Part of a small language model's weights.
Training: a variant of Adam for these matrices, 417M tokens, 6360 steps.
MLP neurons of a small language model. Each row is named by its layer, matrix (down: output weights) and neuron, and shows model dimensions 144-239. Each number is 128 + 24 x the weight over its row's rms, rounded and kept within 0 to 255. Numbers have three digits each.
A block is one neuron, or neurons of one layer that tend to fire together. After each block is what it responds to, as a language model described it from the Wikipedia text at the highest values.

L14.down14:121134141157188136132128133144091115124138112149094158138153076151118117118121098145140127079140157089057164141106106102137128101130114151122147128142095146136145091128123134131140127089170161099106133161140118113163174091113123104116148161099093125096093136146160087121147107123145137136
L14.down94:139135152104137143161132120124149121133167154105095154139126117115148105102097134149102132118124111126116114118136118143107125129128124072184122182133115135158140105127127110163130143113139148138125158100125134144161128119145125146106215161097139111104124150156147103160146122162142123133
L14.down277:120148114133123121162093167150153132139121092129175196190133121121134083079110095147101148117133087118103131090124125092125155101099125111127116104133127095129130180140168168164160150110159135127087116157098146184138160129101140124131086128103110140118110152098146144138151152128163106108
L14.down498:146109104158134119143132128144135159079139142139074132136118160162154127116126101139130142115113140131137153158130157106163136127121136096147089131123139116100180109106149085141139139135110074161164083115147161098101147188092118138132128129133165111145126141122125151083092120098105155096
L14.down603:090145143133120134174077128114154106109168112131072151132129108101093061141134115184132069149128162165116120093139136151127144134085079117151094132116128121150154101170112120150091123137108136106167133167130160168116168121131071163150121160131147113139123136098108123096172124133148141133
L14.down864:115109147109148117083115121119117149076132136116096153128133176106100121108082113154143132074131128087113149134158146111156122106126106134150127149132138118131156097165133125109135131135159143133123083115118104111141139104119168104172155131097114126116114094145118149121094115104135141128
L14.down891:098127160127142137160112151144116134088138067087126103065126145108118127185168108107167119155145158126141105097115101172081155118164134161116133115148140127179145127152147154116151161134114144092139109093153116160112138121127149134141129160097122156166133118146132139050080107131104116138
L14.down1078:123150116143097116163119084124110112091153132134152108125103135145109082143111083108100130121128156104120132099130132124168105128112118084144139099122106106131146130165131127128169107100128111118120121117129135141126143145127129119146145177162129124097189128121121164098123140116141124130
Responds to: Building nouns, palace endings

L9.down55:080143137106085146118100122095115095128099108090148156064116170144160089126131150132123088150152139076161091137127148107126124147135101140161101153110124095115091163084124142080108141135098111123162172142095144150098125122181126144150138133126143114168107113140138161116149128170129148162
L9.down633:113150115083171135103117158094136112143069114142143119123133131137109106127142141152097112139180157149131114126151126130154130119116108161148123116095157110147116099113126117149123127106124139128127144137146119074110151146162138090096146096125121139118113105112141181160103127137137159103
L9.down688:190102141183157135112114097072152136145155082134140158139115157133123141127130146116088116151131155142123131122120120160147146110088154107169148103152150164163131139111140089154100133127098132145158148107104097113134140089126122111098091109113123152147149141136120135110115128111155153106
L9.down812:124120129089134094090113111135123149127112105086130118110100098125125107186154134120110103120162126146137109105135134134144139138153112115151097106145117094146146138128120146095134137112128139137150113090147161134084083142159103156105155126133100080139155103139136145106108095147110176113
L9.down876:145166123166128110110131085112126104156155123114153126171192096104108148122133126139142106064113147110159143084110091144155112100131134142150154112082136101129118116096147161151101056101155147155131132131142097090140122137145109188107154126163120127162140125091085090102112134136205126112
L9.down958:102118169099142142135142134160112149117095198118142114092145146147115109125125134084102132126134134164111120099101156160131097126119099102147148100157126101206152134130132137142171156108155122106117143103102098117088151086159127136107124138122152132137163145119140091152140126117120149145
L9.down999:115092137107127121168110138167103130131157106117120101101165129131121102118099114151165082139112074115119127144125084109137174197096149139080163105142143153117100155099116094144131147138117080106165168069111148172136148140157167137133090149124126144119130098090124143083123132123144183140
L9.down1100:131130127129110153149110099115111115102158120115155132143114162125121127101118145124110100138126123136118124096142160156159122134134104129169126144135150147133129085123109135100114148158128140143130109096118099120096163087110113119120115140108114130113137091147127140086115136113148156119
Responds to: Mid-word name continuations

L16.down161:096126122136117134127120149116152149119131125132094088129102104127150120143146110113134150103145121129138127160147121156104106128173149102133124168123114134095084120116132170135102121115147156150104172133156139153119121168100163079144073099143119132132113119107141127081117173095123157115
Responds to: Name-completing subword

L16.down588:129148150176131167168123097112091126136166147124132116163157143145121119137141138090141147113143103154097182119142137145134131132138158115149127120123084093158105126135112138135153155152185131106137160101136128137109134111132123151131102152128100131111155113110110111110107145090080159114
Responds to: Nationality and ethnicity adjectives

L16.down249:124128133169146128109109146157161142109092129099151130129139142125105124085136135102133152095119101153145203125112191135093117115118107099100149134104129149075102118139100122150089155127114126159103121110135148133135136111098136075107100142152117151126100106150124118123142106130123135154
Responds to: Place-name type words

L9.down33:158131128133146109132133089160141157122083134109107115129128113150165143152127165127153137131135129118109097181111147134098131135133105133153185103140115126079160076145139092120123145140102136130118087113157086096133153160145139083099135098175123090111123132156148107146111105125151136134
L9.down281:107137106120097153143122122110128086113097108110109132134160171148134161114136138145129141114125151127137110155150124120142173128113109131125166138135114135139145180135115107134103135118091159159121129162130132131135143091146146087126092109103101179141148114142097137116180145167105153124
L9.down329:140143144101113119129088135145084135140201156102119183136115076112142134127106122075109118149149132165082123147096154132108148105144141092117133124152131149155130104142086090181136074103139149141139103174132132124091144140093083153116171088135131143111108126066120105113170164098167166108
L9.down448:137100093143141126143154166074099151129066121134163140123134125126154151103140153102130148160102105168128112094146124118156129130163092120136126139100087121167121116114107139160145124160127159123111135108091157168126115066126115135126079176143103155163140099122099138116101104146116113106
L9.down555:135165149146144103063115113067129127116132194107098164135155149133162079110167148145139156087143154123105130120093137136121125152098147101123092138126131053130153092113121130132136130125110113110095149152090169110174164099102177156109137128077155106096118155123162166111141117112128160123
L9.down727:156106152154125123134087166106121105161165132131106099148137133148118065120107181147133135116152130125122131102132110150138126126087088136136110184126146114156120116095136105159114125124087128125107099111114150106099105183135133152131147108129142144124126124101091138126105148171144115126
L9.down951:098220164111109140146113130127108114120121119079156103109133124147112127126113136116112155102128086132127127102120123138141119144164136125149112148125114115113107093141125113119162094118172109129114113122121155192084144105105140114161129105101134109130118134110119134107171129159141119128
L9.down1150:113122144138116129114132114104139091142172114121085099056160126075134124163130143178116047103142145138137105107098169113136120097146108128125120131133110112089151165112102078162128142082101097120095118117124147140097128122135127105149092124109146095103125133134133141121142170125106140152
Responds to: Mid-word continuation pieces

L14.down103:091148125133121137123139145146088103084142132080104095083124126100111127151131144127104096138099136131167123155130165140099094095081174126125126108071115130119135113149118130126125143116121117098068166145108119124135134118144112176158119167137152139099156168105099145125146156170137111125
L14.down241:093127154135161153131115106128095134156134124122128140118121141109145097123130136100125153101131125143125145161140118077100173138128129125113142127124140096109175122134135123143126101137123143139141194138102082140103128091112114172069112196163136103121179157144156139145134139107155117126
L14.down339:101121141131159114099096107131102171140152142073113148119144125103146105122126152071073155160093172162104095160142113146117127119158146167137110142123125144125122129104114083119143157144120120098123065092135141117147136091153097109156096153126082122137129087121093154112127156118115166140
L14.down391:097145103127154092109147134145099137107157138104095118119133119112139110127119112086115129100129124136168125142167110086101129092143121101154142172155134170120134123159126093113153117128142169121163165120091163106125169075111135128108176113130140138110132106143103100110101146146114108108
L14.down467:151121124125152115126146109103077096071145131113102122144143122120165148117127111096114126137111156132151161124121121130087122139112121089103125124137116182157152131116138108093129120147143169129152159095074136102115146097131125125076178131131116134114171122151105088100093144156151108090
L14.down472:138126094146139108143129125117143097138111129143161135121136138137155134135124094091128131122142146120125167123139141098109124092146121184112133131153119105157130151128145136100128154132137114154082125149075149125125124098148135079107152114096147164095122108108105114118096111161155114083
L14.down593:088146140157145130133154124140146140133110104120138103159140133129139084107120108163132116138110101080136159133146143136108120145121169127155153134129117129139143089101112116105132061130148178134163161107145108125144100126128129122088188122148137125167138111147124100125138114144153142117
L14.down622:178113127188123124147118120125124113130151128110132148145167122092162132087104102140119092097108128120151169141140121134086131092122097133152133134124143150143122128156122169152119103152145168113141145138129128118120149059130112133112130166104146129150163093165119105110100150121136138103
Responds to: Country and state name endings

L14.down177:150120170143118086127120109126137128156139138119153161118156124132115126158142164151136110111082124126100138146121159149117113090139140111121158160119133142125095126185083146116137172104119126141113115114149158105138130122126096092142131118142079100131147134113126143084150101135121136136
L14.down210:100145149100101091128166081139132148121153177150116041135103118166139105078144140155149166115142141089135131159125171130114121088137122106149102127145132133119120154139129146156166101116134122118084156120137088124136109146135127145177176112150136125095095150111115151120101137109112123144
L14.down218:128138109117144139095125103140141141128090122116112129154152090127168084127173170113100090147127123110180154145113171151090166083127148085156159151124119100111131122144099167165162140169123165147110128106109130134095136113113158132111124120106111145172139123157150088136118119128138141151
L14.down319:130176149123146135139152112118121140121111164113148156165120133166155123164135108120094135165108098126179131145148134120119109191141185132146121183148074162167115118127131101135121137083146126166148163107109108110119097122154147116147153132095167125107124126179122142143117123166099069131
L14.down516:177098134148118134136094137132150148180135136138139192137101152107109126130140159108158144168149130096116096145169126142147087132134137169124165132098087127153144100140128142154094114154155086146105104151173152128132093132143106161085088142150114145100078096088130111128139146096135125109
L14.down616:108128119149102127122128092112132125161128137155131092142144132122144128100098124132157093144164126136122120123101172112098150102125192148117147128109083142129150157071096128084156129116150112144125070157148126139140137107111138101107145122132133089120112132122157161135106113113102087116
L14.down785:166167113103104133153120121121123149130151111139130129121156109086103089131138156057120139128091112108149104115134185120091126118183175153120140124131106173117131148151118104141115147142114114139078098130142136112146120104154139182182159122129100139102085164162142103112114136119089151167
L14.down1043:136118117108105156127129134134120117125099085141133106122159083091158117151086123122120137142100150126092089145112130109113145161114167171129089125132137117140127158148122096116091160118074137125076154105135166176123100143147150107129085112102111155116131128148161111101188145156173161120
Responds to: Name-completing final pieces

L9.down151:129126117149114131113151144115118140092151137133132131155108083137113102094121118156119150134146093171116148071118103101130106112132106136100129108147153149136116117125169094132129164177132102135162124165144093108163140084113104071144089116132120136132132124130144167169120166116132154140
L9.down187:151155129117100141093136114159128124112108094124148112157161133118119160132153120119118126128136118113113167143117102137109129120123138120135119083120133141161121145150128150100132146176113104154118149123162130105140142005117155123135135166126136100130112088118138145132130144109107113103
L9.down225:146127120124161122162161150060144158109146136089139130094122116168141132110149124096128142115113144106141138127136125062162115109145146118120146179137148145126125147120144151144112145115133139147160140137091139099157178115150108149106152132098094147146115103107108139170134134141126150166
L9.down683:171126134130172096142103192109118124161108141073108172117126128148127092147155163156115114150140169143138134083107123102158113117150066136108128152108110133099115136158120119156099172109133127125115165124144130125164135092118112155140162110152144139114143135075140163115188167120117109129
L9.down716:154135123148168077104115100106099140105109143126103133105088113116158104125148100159114121129144126154132146113103126130182092218153097107094121131131193121146099106112172121144124150146146139063129122141118142142147155098119112145134106098109112143122144128140131166171135130108101109144
L9.down846:181122126137091102124178141142136121118111115137160139126104108156122156158131125118167138133135111111122140090140098117108111082143098128097150093115114166133136111123126113185141131134144182180165124145129172126136150083039122123128141127155130139131098144097131094107106146101173152094
L9.down955:130179129072124089104147140092178120130157156160098132129148124132134130109133098147136100133121114150099153148157102105127129077119158132110180142149110178140137105067103150156125156108169139121127136160131171124118109114151095125110162095138145093112145101152105149139156166133085110112
L9.down1146:109091111116119131130097110080118145142120118132144083111153104133136096154114163157126119141131110137111157165066139130156113149117115106115139130136138129108112093131149146123136126111152122102150158101140152127126139100092119124142055149167104146176108101105143149133133122112123136154
Responds to: Sentence-final boundary marks